{"n_layer": 9, "d_model": 256, "n_head": 2, "n_kv_head": 2, "head_dim": 128, "d_mlp": 320, "vocab_size": 539, "activation": "swiglu", "norm": "rmsnorm", "norm_place": "pre", "norm_eps": 1e-06, "positions": "rope", "rope_base": 10000.0, "rope_fraction": 1.0, "qk_norm": false, "attn_scale": 0.0884, "bias": "none", "tie_embeddings": false, "parallel_block": false, "extras": ["capped logits"], "init": "uniform", "init_std_qkv": 0.0276, "init_std_o": 0.00651, "init_std_up": 0.0276, "init_std_down": 0.00582, "optimizer": "muon_variant", "lr": 0.00498, "lr_mult_o": 0.774, "beta1": 0.95, "lr_head": 0.00511, "grad_clip": 0.5, "warmup_steps": 200, "schedule": "cos", "final_lr_fraction": 0.1, "batch_tokens": [8192, 16384, 32768], "seq_len": 512, "doc_mask": true, "train_tokens": 102500000, "steps": 6607, "dataset": "wikipedia_en"}
MLP neurons of a small language model. Each row is named by its layer, matrix (gate and up: input weights) and neuron, and shows model dimensions 32-127. Each number is 500 + 40 x the weight over its row's rms, rounded and kept within 0 to 999. Numbers have three digits each. A neuron's up and down rows have the sign that makes its largest values positive.
After each neuron's rows, "fires on" lists the tokens most often at its 100 highest values on Wikipedia text that the model never trained on. A number after a token or word is its count.

L6.gate41:522532581499515524545526543489424534511465421447529509443496512498479458557499488495483463470508484506487443479471510541466423478455449492524533546506447435431530477527515526482538432487466534557480432518387534527575498510519520504475482557479603472504512550451441486519474545503472461471
L6.up41:482475452499529568524478490541447418471513471578479511449469456524484434472430565507488418555474458472511439479491472473472512487426458479462510509542499483469542526532461503481524515420473537491524414524480512573483462447452455421447525451477456489526494556501530503571506512537497490424
fires on: "R" 82, "r" 14

L5.gate111:492555457546547511554463532512448552503549451567556478471526522492475499476521533480462505444490529502517486519463549504559484507478479597505411441470478514486500421503472503477489502462492510488469476464509482446498500465545524467534534475449557455483510544462467491509492508527458499514
L5.up111:457472510512443502487489505513514564576494494533467519470432602527462538494448503538468531508530540509567390533518539441425484448508487503488467529506529569476461540495492461501528536550574564571512474528486507473530475527540453536527518470512462505485529545484474511465391536559474531539
fires on: "s" 23, "i" 23, "-" 10, "n " 9, "le" 8, "re" 6

L6.gate98:526447475393534520526463514484459548486543488437532545507478487464492481455507518518507518438456486568509494519460489493519502550513440492520541520521483513450492506524448544528426495460547501535493555538475584433501413531538511526530545533536526440483537491520534521475526495520503547493
L6.up98:476468468448499550422496471534433543547529538484531487442580518521470455487487457536583455576481464501508513472468464567524521512471514537447474477459530486559420561543454452471523510502502431533510549436564470559473516495567447500562456550497499532462523485496478487531489455512509543520
fires on: "l" 34, "in" 23, "g" 13, "li" 5, "v" 5

L5.gate303:534504514454504493569606475505476507463516489533522516517426517479563500471576505472480488565478487457436469451531528526430525502427519539574556489540508521474501518508396480411516460463562440507431529528492488497490490483523512515514482572491472499571587537555488433498557525456539560447
L5.up303:511520546496537552557486499509448550473494528533466455520523556539498431492530442527467488482471478507515534507522540516403505490432528428458544509517498519481530535472483484467460539548571508514525514516497450534511511502586541520506535518501408527474405499435450544469501556480479474433
fires on: "z" 26, "h" 11, "X" 11, "il" 11, "e " 9, ": " 7

L6.gate75:491498524526568447459513545451552543521526451489494538527458503498484548400509533500464527513518514551446456419499427481493487442571542460490533483549453457500457526548484597431488428462456497476496488467406522538483457553478512521505442403479491632474534449485477573522479545538479466563
L6.up75:476402521540469532471516535544448547508506543549488502520534462413486590446460443558589511499512489492495444404515431507476433580500436488444458431531499460520573514489574501476455514477508521562480476503527418593499516511478460467480534465510521486477452544436509466515521442472563528462
fires on: "en" 36, "th" 27, "ov" 22, "ent" 4

L6.gate272:524505557463511487416478597519481539433480509506474437476486509467481483452465521522603504465499505507479525484455435484495499527579533414467490436538503513464540527591502496501464553492470538463553500545497549498476460506494533444530499472543448571534474430502495554528466412517468444434
L6.up272:421558548504453492472471545508539414476466504437445433434479476474557552456506553429589497457501507511451487506463450558495487475509534549533431449548519517590530549554510475458455400508406528533505460500519559566573558471544561495483463526482548486544554477470429535492532455452483430454
fires on: "h" 23, "E" 20, "r" 15, "ar" 9, "le" 6

L6.gate165:498529475513530471423459471539493504467457458495513525529546553463391571568519539530525584504529539486439477490510530529489479533523482438514458510478476461504494517520506503486486506496509539568459481505492519551513536572502487536540564400529484530456524530517440490517458523599509527489
L6.up165:470498488563477488538515549563610469564549537530527544540417492413474536486457441472486469443435528508518538465509433540499479465462469474478527474538442450555440468496553535480493503483522478502404447447490515543567455467432512572560508494477496528506412504558448480549463415482540484529
fires on: "th" 69, "st" 9, "ov" 9, "gr" 9

L6.gate139:471530527470487506499526493482413476499511540464402555503554495456559562509487544509518442489538451497531474518396458416505545429544499501405592479502553542439512454528478498501491502448470586537467491531446501476558504557427635449463574496402520498502516481540481462409528513492542453466
L6.up139:422531523554525516592491439522527519516555492496459511500468553490576498445520555507449449512511449444534483551522498558524561481478458487480491570538495607536453502489457478503553531520590554438468529581496485548500503594448573511535538508472472520446549413507488470514509511450561550551
fires on: "ou" 28, "ex" 27, "res" 23, "im" 12, "x" 4

L5.gate316:524530560539507474478522441457500542473542503577531505439524460514450471488578458487455497454542495378510415498508492538443511525489494568576489475438498511569436492453483535517467457514515505528502428536540499535560534494440499572565523440488538541517490486420506430498480445490520480565
L5.up316:509524546478398494513497579522597541474529524447447528440517458477465534492512507490445484543487462483496432537520440476469457498485478510498478538469526532483533524468548485546493436568514495487510495519524501523474543477510556489527532449540527499538528545595573470501527496475495506532
fires on: "o" 23, "i" 22, "ir" 7, "ad " 6, "e" 5

L5.gate270:545459502532455478439487469472469538517545435517482524563529504462468548486465517514507460558570510484476474574556527512537539587458493474529518531427509504533436489496499558528566515533525540501526441585481523529511532476561457542557477531485508444461463630479520480512523587456512439517
L5.up270:444537463443482567451478503550465496461529516495529508461541535502570434577513480481543507537510535507472476460526403446479463548476510500558491626467488506451517451526530500489495579479538494528507530543550511555512534470503490556456469519492502521521514481486500532538508508458556543539
fires on: "si" 42, "n" 26, "ex" 24

L6.gate35:531510514410543579538447571467452530402522510494512484488482484476531496511488494500488478500466488445451479521442505523529542541474512543487544551536506514556524539583548503511487501467481488550565551501554416478501442412530481542537559402513459514489545548526510424462526477509515453461
L6.up35:552438463468570487503530524468490552538558491557473515469428479473449546493509560520513463415533472529480555531480467473447451517535561474458483475484525569472444455518490459522457426535502536616406523531498564564533569475462468534528572469502474552479531553532523462561537459505531551525
fires on: "in" 40, "em" 22, "am" 6, "ain" 5, "it" 4

L5.gate289:466442465492587545514458479502461463551544514493524538471450461491516523529474485461563483468547490495476550431415461488477504476519560569472510509454536475514549465440529613570493523430475469549530514528535492517439468535489512515477526529502489411463476475460440473501476451567507502443
L5.up289:612515512487510550524536427548499516451466475455496510491473514492510594437481455498550512480461452551421561552495507509464505495512512486555461451423572549516454545416542562510509502413433435467538462468534501528490524521476503466466491486520440511473484547501502496422508515557499518442
fires on: "as" 48, "oo" 18, "wor" 9, "our" 7, "v" 5, "is" 4

L6.gate262:484525464437541489474508561512387568520548527511514449507554553432476473492533430472551497515445540470447475494429494533512514491584442492496536512551442548489476514549511480482488583524483580466569453489502499486545487414501501550524491531486498515532529453538438455471520446513463563424
L6.up262:541492483380503487474552563475483509501490504568447462513561467454505427502497482575487534597451541484466534462483523515485500505553502490546479516569531459485510526539480482478474495516511466517617437459560477522528522448497533505519502537575485414485490393479416442493475547493494457451
fires on: "b" 45, "g" 25, "r" 14, "s" 6

L5.gate144:488442503475493511519576536506501488514538491524553523481510510532633543554520488490488444486561467509468455432478515507510526502541479474467554519519500555484521498470491534448565423481511485441431549558460470439500501513549496416513437527497505519551478513504466564504490587545496457571
L5.up144:486503466507489469464464503495494553538474515537428507491525491518500507544513546469444545496580491579433398536525510470497501489446483485487464518502602528532487520456505585549465508500427435409474544502481522517498420510550559511552476531476512511464531518471488583545455510496523486543
fires on: "An" 20, "or" 17, "d" 11, "ou" 10, "n" 9, "ur" 9

L6.gate125:510488501526508565476508466517419496525551433516471528485504487487530520484473478542519445472555498467536490489496547483495477588519489509573516570472479480493517466539451547529505571484516483493430478495461563506532465544534457512535561506449487480494498510623492516522439513510480460495
L6.up125:521520510524523542608514502572514480493494439475594436497448485469523557478522483514552538547539474470492502580472500513518479496433488538536482522525549507571500456537487553434606495522541498506501495529536421533562526527448451557588531532503471521567555503451503448491503494457534491524
fires on: "x" 28, "g" 19, "ex" 18, "v" 4, "ar" 4, "si" 4

L5.gate162:494471508532470520494437602504462511478493539489466569477483451490460514563497515533488514528590467465526492533523562555423480407437459529465534511430521548423436501468473464447461557537566509536537517488524483451456549488553543523452565430469492428553479521513508565490553422536512496528
L5.up162:467415482535456531457438538480497507470515570514556563508565510481510499542402445526488547501573491465502519496496589518473528548454494587463497517482536479485487542489506492477489502529512437491581476519535439455579509551493486578478561471472530491566467544538499512488473452519510451523
fires on: "e " 15, "o " 11, "er " 11, "an " 7, "el " 7, "n " 5

L6.gate81:451490535508538540474414456498569520503539539513484538458533573498473506525575457502572542515467504461483539430554431551477488501536476534516485510540516544526541585449577499388509490470495525503530528583410468516509457552450461514478486513499525467466439528512502516509503490592516468507
L6.up81:468474528520528506414540490510536473476568549521383443484543542539501522547532543497513531479560505488489549429453473450501487515505529536477465470463521559551501457495532427444533454560502527483500504517535552480461571449458508631544474464404534475511488517517485536494535479494506546461
fires on: "l" 49, "t" 19, "m" 14, "ou" 7

L6.gate26:493525488504517517521565514502504485472501482531413534526446448561536510476500511496506518552512490485507476407453526494502509516466508500485488443493433615470579553478567557509487499438526527492408444488455473546510550460593462492531548504510535535542455521484534517481456523466468446511
L6.up26:490449510544558445477527495512484431468541481528457561468560450532578528515566494483485496512508476501539535493501495461501499516508486456509388522461515496519525551475569495486447383484566498433495477541538491541447573503459522439453518483529509570482427532454454512551519545550479565475
fires on: "e" 41, "er" 15, "ti" 15, "om" 6, "b" 5

L6.gate203:484464504487478490473543542506534516438581457480499514497477495470511557474502491515541509504518486493530530427535484545545498523466521617494515518375405491564554469535545502529486493513526533499519525493486497530500605549494497488498414493526511440508484528512478545536441467467433488484
L6.up203:460618567515481508471501454556530456467458523492492489582507504465502563527471450504482466492498494549482493443469456541513520500501522483546506502506510506561557428474505526462506470472551557460539469473491564556525506470463490549490487536467510522473559511518490569484493482478437487475
fires on: "e" 29, "n" 22, "s" 20, "av" 8, "in" 6, "en" 6

L5.gate72:430485500489494492473390473539546533485609467543579446464549573529441508607463536500547551430485505503488485523461425425474503536506507488530439508544477491509501489514492549462532527510526606470475526462540534462553433496546545480450497490488547543520448465449432502528464505532505466524
L5.up72:468531548515500500457493558549548496544489433593551510524501554525574536504474521542520468459516493545509493512528469524478545452534508530526398532484502531550459513453483532482563445534499478594529567531504477414574526532434526489501503597451451496539500484462565445572454550479559504561
fires on: "le" 23, "s" 16, "re" 10, "w" 9, "er" 9, "it" 8

L5.gate207:521539472393531532477510516558554447552504530540501611471428509457570485503525514517543408538534476471431565478531472513535488485485488501507492477418471575498514525460551602501571477506494500499499531482482451477485487444482534481518410442455487431482421564451467598565497479571510510506
L5.up207:517518491508536624472504513518484462506487480448541549504547474513481542491510509450444513519551447458520550532439516540502497472509531526457563438493432552521521536510515534494522424532490554461567540512483515601503462519481450475458545476475477488442505505464472535504547480474460533482
fires on: "W" 26, "ep" 22, "as" 14, "amp" 10, "p" 8, "y" 7

L5.gate16:510414430474426542544477472509523495456500543533512580490500516464524541424526487547480572520465536490510541565530510530522476457545570580510531498514574559512508522483562485515499551549491508497563501471536501492483490446496489513503454458468517493475493477469440510538463525481519518464
L5.up16:519518537531503505541466505511507407476511497553513482490528515517510542513532453580484498497563519483503538532564473537515532505545525526540489506415490532478489479489456530401550556514461530449516473487469473452540542536512480496486507397471527484545487523499475472493525506480536511476
fires on: "ou" 58, "u" 23, "o" 15

L5.gate149:464522495482490560460548489543421564474515544565519478491484405503525603513476519534589515429529506477486525542503502521547428546519517504544545476487477578568490490564499493493484577480479545415460478461536428491539497476508517525503499496520536563520506550489470474475482519574494495521
L5.up149:503535523573492445516529507482488472571518499538480500553559521451528541495516521471563583545465436457470479503472458559515576577460463458502469454471481505508458481514471426509535475487509504528481544585536535515503528450554508542501479463567512436494510571448427447443533499478490486446
fires on: "p" 28, "m" 26, "l" 12, "B" 6, "b" 6, "h" 4

L5.gate76:548441567460555449550430489504527516539513467398512548480509463511477490511481531496516570483510451412399530502542472518474497429493439511474513487476488482502543583520595528566486471570505465538531538562490493451556556523461523509444443467477543480547493477486509492466535533511533564479
L5.up76:549515500542522532455494552514492459549504467410476494486567503504459593512433467470479524572497503479474521512506563485498482528502448509522557480466457534541530444504489459413469524505496516511524571531487558546512493490446534490515496542517512476555490468503432552498534463467473527482
fires on: "as" 57, "por" 11, "ep" 9, "ac" 9, "es" 5

L6.gate157:579540494431509472489478451549464525458507528556516515526502517498467486578473453468475592528472498436515562610525468512467530466438489462502522469523427556427488519548518497496511523510516512495520507507485497542470507492521494520532532496421519454484536480505571501546498617534526544534
L6.up157:542488422578557499469477482505516541531510600453573503549528473540557491523475408479492505476437492508496456425515438509491496535451540426475504533501487531508497582473433489538521527520482481547554572518449503498519478478495466492505482524505487531555545489485457475520509553522550451564
fires on: "or" 33, "T" 17, "pl" 14, "en" 6, "h" 6

L5.gate139:462510527445482530528483486575541545408525471585494490449433456425529459478517544528533464528475475509440477507483461512453516552508472535432527584471589414546500547535510513573480506462578489477479461463549487465539534514550425495490534543468494485414506474523547487451488506521510475478
L5.up139:469477500449509463386531494570471519532492431533553503500554573517462496560507502524508479444527500455513476486526463498466534487492466474454478543537495495559481511506539508567477467446521501479499495433457531439472459469470507536481530525396451519537495476468531499470514590524521531450
fires on: "re" 42, "e" 20, "le" 19, "z" 4

L5.gate121:549437430585560443494541528470520548456508542439590431441480469466490468572577497482530494462428519503491506449507507438456440496557519486528462525538409513432445511471521546501437521446467534487446500429556493462485498535450492516525483574557545551536548502464438515527554536470479548472
L5.up121:488496429525571521525515528541472481527545519476475460535525542504456512521530489499519569475498517574466509433487488473468489491507496488521483561523497462436543510514539597477462482474461454534480496504557495467525541529448506582519488446510579449523544492466432511529605536485510542503
fires on: "\n" 68, "b" 9, "an" 6, "w" 4, "q" 4, "ed" 4

L5.gate145:558509495486492508393511533468500515526590466459587481517544493494402548480482493543524542497533591469455544604524521473461528417496544514555528539500445538476534539502524514506477448519467539536478587493435530529454565465466464504515466487486420571527442520537507532457465483476506524536
L5.up145:530481506549534465494438578488575562461498478462489498486551478466488496471596510456528511479538526478468450501517477451502454443520499488475533512583458480577588579428486527474453493577561449577506518524460521461452541507515543420476472452459485518514463499481485499461485541468448475486
fires on: "v" 34, "or" 16, "st" 10, "el" 7, "en" 4, "er" 4

L6.gate305:432482561523505465525437413405438502561455433472603443540588470551481514524529489466542520448487498468460507477501475517526482527595530555522468515553566544567499483537515551441502490497509512457540438535515451510452460469480476452480501491478567448551504483440536472503486545452461488493
L6.up305:488444595479432520455411489479521506506503519501461455478525507508453497499471447506484495482502490542511475505548515440451473481489418478447392562463510542501604422547495507502571500504515523507467518547505449562454491510511530534497493505460548433546481506452530464482560526536540495529
fires on: "or" 30, "ic" 18, "-" 8, "om" 8, "ol" 7, "o" 7

L6.gate161:449525497541504360514505450539484509485534539437499423447495601549452541503468453521498536434586525460486555480568541559550458522560473528494520528501471587476517474500365505519524485545585480517501498542482599523432486502575520508562513443421534430501445448481528503521465492483489491503
L6.up161:523463598455476442484484430491490472478500501484444433455499516550490542542528436566484529521530537487511381485534467470492533480481466457462492515502531498475489486526429534515470488565548469526474511528506505487430530483484501495564491481486551527493485517539451455499518524487524535508
fires on: "ou" 29, "m" 28, "im" 13, "em" 12, "man" 6, "ov" 5

L5.gate308:518501502586502557446494564529492481474520470433534492524492453520492539452530533526547468481507551548495470401519481503528557477472458490512407474466518459460522553465568559502532493439466568432538537467528501565491492506505501514464476539457444516461514533456502507572499523514478440470
L5.up308:511480506408451522531624511534506459552537509492456553472433473535490529493513483509536531559425447521441513508500522470549481435507534548549534533504540476513485485461468491535512485549403529463436438528545551482537516470448495555517414465534578525499521506492561483482531509515507369495
fires on: "ti" 22, "our" 17, "'" 12, "en" 10, "ur" 6, "el" 6

L6.gate317:511555532561529467511490489484500450544564542539481585495490612463493628447504524510529534549523448431512423493545545475502470508507490452500481464465531466520450558523499547443472534484498508429443505518512461512545499531529489535497537476479580516494536427515550524456456441534470543486
L6.up317:554524518483505459526594513495481540501510544518521555531464495464513503543479452510470473461541504506508439514566458451526475416499499523485463501534469479483546499557484474503522417567530598531519491478533486566517531465527490527518503472556531500486498495525627494511529517501462517545
fires on: "th" 20, "en" 17, ": " 7, "." 7

L5.gate297:508493567431501505474475555504531550513491563560460585448494524550510456477502454531543462455498500523536495538506440522467474529506457483444469496487538520480522461464468517560555519490518510452556526489515589498433473398508469486559504523485540488413506451497511520426496580537479530561
L5.up297:563539485499522491495493484586431468471499449489493464517560562436420491463498458399501518504562478451512406489538488454496455585490492500558480554473527538472487408453431463475436567525514500560522534514490546501475471477539530545518504522486511563581570475484469453569526507539515540458
fires on: "cl" 36, "r" 18, "ang" 10, "ic" 9, "u" 8, "id" 5

L6.gate148:529470508556533465524524484500576526460472519427527471525484456472592530457461536435528456526503506543410417510497497542475491495494469614508522447526459491604466469498516530575412509479479501507484450538446494438523548494440525486513497529526534447477394510500446478545523452509508526499
L6.up148:540473470565525449552470565518517520533555454451584521578414452457465524522514517564453485548518448513539495529516475521532484482474474442524519522437497546440440471461493528570487558532484533527425521461476503509462521467426491590520450528505522549418490437508560414457573481515461514580
fires on: "es" 17, "s" 15, "d" 13, "in" 11

L5.gate1:495434550577528453498505457490506513486519598537446513490465557541483509473452474479447504537436505438485457443426534453505451527545511526513457498468564478471531464403434498503509507546545492542505510514572502580544510538468632490480486556426490496560532542472513572437442518473496504585
L5.up1:494491595517557549429466487533520505517491516517570501415514507522512479478440484514464477504508548505502499546525448463551440493534469532471492465487472599504560498454476567496521488493529480455489483523496528471503512497498481492472512447514534535484445544502505526533495467505493462532
fires on: "ou" 93, "ic" 4

L5.gate175:548478561493444475547479524527499550459489541596531575484553556451473477497516489454467555519435460420561523549541561505385489548545487537472526531513431536496523430548455491538483480511461582509598459458581551548481542489460529438470531407497505449470504517507472480481585466501503429528
L5.up175:527498498471570497491493490533506493516431501515507520480543572547476525485484606536526527581565538505490504498529501495496473501433543525414600547463535507410481503454591481515389586490528511486500555540583511501485527530497511510534514506450486494501469449435548500479446529445516523474
fires on: "d " 17, ". " 15, "es " 11, "el " 8, "e " 7, "in " 6

L5.gate4:652567549490505524499537467516395521527518452465490475494550479480571570549438504476482500375536569465513418516505409568557442538541488527461443471489495495465527461544482477436519521428537536523525460537514460501506429498508501501490525487511471523484484511508544398514526493496479451525
L5.up4:506485486509528506515467462488476539472472508519572450463496489517537517525497544456458512485496536548500429543534495569502531474491542475544521551543508507522505449519564526442482521591443506512529555582511517518502477440431461452506523476448603578622464484514492514521515431536556458427
fires on: "$" 20, "om" 18, "ad" 13, "ov" 11, "y" 8

L6.gate315:574501452436486541430449475508582561462555486449424481527477548450567479517543516505565533484471484538527578541449496479537503525529411515515460552502507516575503504524553533508523511464476493446541499463530502495536470441559509497551520478563486547570490542496497523451519483490487485509
L6.up315:468513472487497550456495473466521495531537533443559476479585478529467443522485538528449510453499483532526542504512504502528535582420430526454512539433427465587459582557433486450494508490502530520515426523463488476470471539553554533501487521395522416553511545430452554457478508554484477512
fires on: "l" 89, "n" 5, "ati" 4

L5.gate228:495494545529551513523516495417513482478484459483558545512539461475485512511533509547505524584515503549533521505462531521482456501496454480532505522508505448482494550472493493466529505542493537446533540519497449507547445492528475495503489468468508505498571429515525496485574570558461461526
L5.up228:516489466489464500549473448493547511489581562551555533525522533541517544567505496433562504446478501514543493503478487442500572489460535474462501423472548493534454553500537515554491500481452493423471404498529472449532540565547446507547534484553448536472451515507491482501533569469494432524
fires on: "ur" 50, "ti" 22, "r" 4

L6.gate185:511540479391458430439478488496484498510493593546506475481481469442528533493504546460511468582455405482509508492475491561475474471496550524478446484428532563417551497459476472566508495474495522544480564464553472474505465488447528504504494469489475447502546503566431497480512544474511479524
L6.up185:453467529505509495488477525461529556493529592537504450557479401504471501507512526497542522577457518544501615566544529493477567490506516542540465516472547629603500489518505551580479439467520482547441483450488521479543458442482478419513595550497521462567547451471518562524522493499499462508
fires on: "op" 28, "b" 18, "g" 15, "st" 9, "it" 5, "in" 4

L6.gate105:512473451502450475541513435431486460502514483504499517482489429515604556515545514494532468483565392533493534469484488450538438497559533432526570504466548529535512521529559461502485545475445524425532469535527473516475481460533527459568606550511440521567497477537496470531437518485478438502
L6.up105:476526515491443503510472437503554527485432425482461475413560538551525479529507547467515491534490439603527464530550425465489513526458447543498539480530492539497518469500467461582519536452454518475570497484569543451486488452533523500577495471504398563519518515514485501434569548506481492493
fires on: "m" 68, "N" 8, "ri" 6, "b" 6

L5.gate148:447537523496459544505534491501476516482440485500479471539568457514426458533468518430435534426448499514512506434461440553486520552482532556591510438520489488502542491518500499529537564523520516501433526546510479472446504523507541456520459489527525468519502506478545583428587532500407464519
L5.up148:482556516501522403536536459465594544520523423466459448549464517501510512547468541479559522518499543514469538479549521516481455566456456589498533448507522460519536568543457534491470581530576479473512517512551509464466444503553501506546470571474455463511533530548496453441553502518487492430
fires on: "or" 41, "on" 13, "ar" 8, "ig" 6, "is" 5, "ug" 5

L6.gate106:481527530426551493457477445541477524468486506459532444484489453511476536445486522550507460448549563549477528532418522576567495538523447513518506537489490543548448488581558459403491545493500450469445505502429552544469469480598514464487489481470476462494508431570520508435511506500452516486
L6.up106:537485533446550548402475512596505390514525518441445481516496532461496482500572523526472508545549527528470494492507466478557508529490439534417486498476529468623450503532513490473529477415510587527543517512414444507501504527527458541523507525496461505494577504408538547471481568449470474480
fires on: "un" 77, "Un" 8, "l" 6

L6.gate99:505575518559480515501447523557518513537469453468502441496498484464468497398512522566465496484427402429573497436493534483548500459470488395539519525503488507453494441537508493493508584499542511483492510470520468539548573441462509506553478491481536491502539573521464403435484462529415454493
L6.up99:465527448513437515517423504547554540509459436476468534500462426475551541498534414501469474437472417482501497517450520563535516478484477527478566531507510505442485411545486434577483457480467497485469518474496508506484497556516570519465514403503525523535515539528475552461509505494476506535
fires on: "er " 20, "E" 10, "in" 10, "an" 9, "et" 5, "an " 5

L6.gate15:487459539509521524529581488489487437484524476455450534539505457415536522470514527554490515489537465437532483469540583571485511451521531471509513498539549517519520485439539527463443481518436553550518581524435467472526595518527485506471436493499543504542469506470521560544502544540448461484
L6.up15:538490514450491525500484433497528462465564459511460427519471555471480592545513456466467548453537512481553461454535492465529418460556549504578522521507537528512483552490527521456555481545512502485539422536529504520512498480516486459523517508466545500512410500512460531520507455498481509519
fires on: "v" 22, "ou" 18, "e" 7, "ti" 6, "amp" 6, "u" 5

L6.gate12:462502487526500484534510493550531492427490440468455486479503458439534449548492474447475474446508507575545475451500486519502498545491543490522555487483503481461445541603507539501528540518583438459521475498527468562532525510468487467477469448439537516514478536484468519417434499504414461514
L6.up12:504534506507526426470497459431475490471489525447531490517487492476529487547505503536533474521495509528533483484486489555483498536577571471517475396468557484513506545511504525515519496479561466426564550514529559600434535480493510508540514452554509578507482417526508516502429516601478490557
fires on: "un" 22, "c" 16, "s" 13, "e" 13, "h" 6, "le" 5

L5.gate255:518447544491509466532559535562560474445511520485525489557439442500444490517554418499562531492466534496491535516419469502463482497506536570460446508519452548459515561558491485536488482494576562489507458547438455529466481538500493540526469580486560497495550472473445435464512510488583500593
L5.up255:480452459511450534457464461429516515473506487528567522486489504523477519530500524528550559549550497468435400559490470494521510599545465548483481474469453535561471489540523491541530507557551495512501428456422520514500517507505510534514562585535490540553564423512495507460545520543487552456
fires on: "-" 51, "H" 9, "r" 8, "T" 8, "0" 6

L6.gate119:497554538509547536440542473495514440427555453456545507458485477413523541524534435525472528543568528517533523544481531475476509438598494536504493466509479512510541489485587547526476456502460462473455483515419527507509465573522458492503563488461473492564505467576457533488529520464532451496
L6.up119:447553545531526472426528498448507537426529533465505525533493528538557504465472492458557506476508527579474520475529572497525472574543468509415557478456546453520523539476433502477522527508430520481550489605499501465563524511497451487479456502492461530555432455499472562541480464509421498555
fires on: "e" 37, "te" 35, "o" 10, "il" 5

L5.gate44:550398516521489496549470457488447545511527519546564519519540505529507523525544524471468502561490527494445461509536419508500460499457447490444555544459447536490535514544532556527494509549492573489468405497494548447523429476508501529486438588576506483486575458557445491478545486510491494489
L5.up44:505472489487550498463527516523447546473484471484463536525485472469477484513497509535514480523452472487489535468431504487555511477467519511542451540471484493476464532563567473483474527517578463540520475483525474489432526524491515490415498513474533488540557518558464521495486505451481501558
fires on: "li" 29, "di" 11, "m" 10, "b" 8, "q" 6, "s" 5

L6.gate194:512462466494543505506511464472473534491478464436519482542527504399443497413465553467508503523505415474507512443460492481513497503432579445536551518474456569512506560498529535544440504464465496483482442437519536457478496580413539518508511446519513580561489526440583550528479458495538508524
L6.up194:546532493541561535474519494522511458489502463473501455461487462480542548484502537486535484410501560584553572487557483538512490478453459459552478477490470481540515571504481552464474503512488506469382487511542421510454500507473491521525503515456466549490523490508506496510502442483462474453
fires on: "ati" 50, "en" 8, "th" 8, "si" 7, "is" 6, "h" 5

L6.gate60:508432524449419520542485455502476517499488489593524444465542463511510497471478533485462503539459471509513578539526467592500445436576480473477487524533522504569468499518507498453481476551488527461529458455525482505440527479437521505525463487538463467512383542458492530461458467500572451464
L6.up60:478488547474516493558514438479474602456413530533489443415508495595565499480505520597540504483431477490568487448518444490532496494481491502541470434497449520492536465482453524517548496476520562494539445531481487467530492546537511543511474469497553481469474510551525499457511486532544515530
fires on: "u" 39, "i" 14, "o" 9, "om" 6

L6.gate77:562483528523490570515459424491443523554553485474529475570475481530581455528554496525497522492507539524432521532551498622518512479475476512531451559480470553498588488527456549552467489468448474484558512555464458460454489498430492535534530491489524515470514547505563498451505497459497447496
L6.up77:477529463579543529478533477472500442432517454508554421451500513530504510544527547513492533490515467518518493583526541530526562533505526499465520484570468491543531465484512500439501589521529519560517465492517464567562504494495540526449482550523505485550437513572449430517553534538411444500
fires on: "y" 24, "o" 16, "th" 13, "om" 12, "is" 8

L5.gate279:456503515512484506479390523521511502532531512510458568470496599389418540463515484487459507393450503494493462503511504495525528518503480499506486533508469545576491532412529512520532501535505495549438572583391503478488517527535459502577468509540526543454528566514422505478476506483516483489
L5.up279:526489510483441457425532570474492477455486525468520502451514456551509577514468469507495543494524522474480543411498541426533540476535510518544455504490482470554525503515479505508488431539577478551418525423569546476546486489471503474505475504560550513498498424470476490494531463540490507484
fires on: "an" 36, "on" 26, "ic" 6, "ot" 5, "v" 4

L6.gate86:519573480550550527544454509470462540456457528487485500549421492420502428522496551455482471504508460498487516514463441574482476503468574496435574493496532443515543532533539481465512441500429574432436464403517548512523498499463507489523449472497483500454549496525532515494545597464497429498
L6.up86:408569542459575484534564458544571456508526535485446478557545494532509561511527569480544474509520435546482500548529554506524505580494504537562470479514465480457560424436539522457515490548516456508477513515554499559474463542518470518475511567530437477507500595519544493491487478463541525472
fires on: "il" 22, "ar" 19, "an" 14, "ed" 8, "it" 7, "or" 7

L6.gate74:509462497513536455456530464499453558513557495457478471472515446537485508536482486478506446526494493447515463565505469611545470477524539541501393501438478548565569427479442497483527513505419495510536435508479498495510475415509529566526467535487434490504482412484543459487490584516455527515
L6.up74:509535520448497463523417458532462475444491477490453520449506424482502470529487389536494543485536499482494490475452478497493483542582521564497465523502557504514504481450500485465453489496422495587565435540523445538489376540487461454492502413473506506476564462535608546514574489586518578543
fires on: "od" 13, "k" 13, "e" 11, "et" 8, "o" 5

L6.gate0:443513520520447512509533496479447485588555474469490458481461487382453499463517445457519434477520551562426463489455508600566494518517489488456538547484572576478475525484462415538480446491440439534496522475494541520533449444502440475510405463528443496501491565577501491571512456528554465493
L6.up0:448506483480505494524494518510545536471508471463419459499502493479520512452471482503435477432490548494466487518540554493497510453475545474537435480459494502501522455536474547454447485488561490510519495444547520471450544492512530474523508475481503544472524522473520443405473505562498488493
fires on: "an" 23, "n" 12, "op" 12, "en" 10, "af" 8, "on" 6

L6.gate226:480496579505479495477520460495522472474504533460494595417523553510529462483503492502507445428469517463465501428471464474508438523500447505492505524506503478446582551563494507439596531392516551498548472508495545542531495464432466532479493471445455474483566467534468417486480527582538457449
L6.up226:491480477507491521544480489568447489516515400488435413509528485507530492533455453480538478529560535527465531471538526516473463425482487487481504437481497546463474517501446482494544513497521519572554443426390505543527508545541558535518550465454589449519558472522383473496469489483539413482
fires on: "r" 89, "m" 11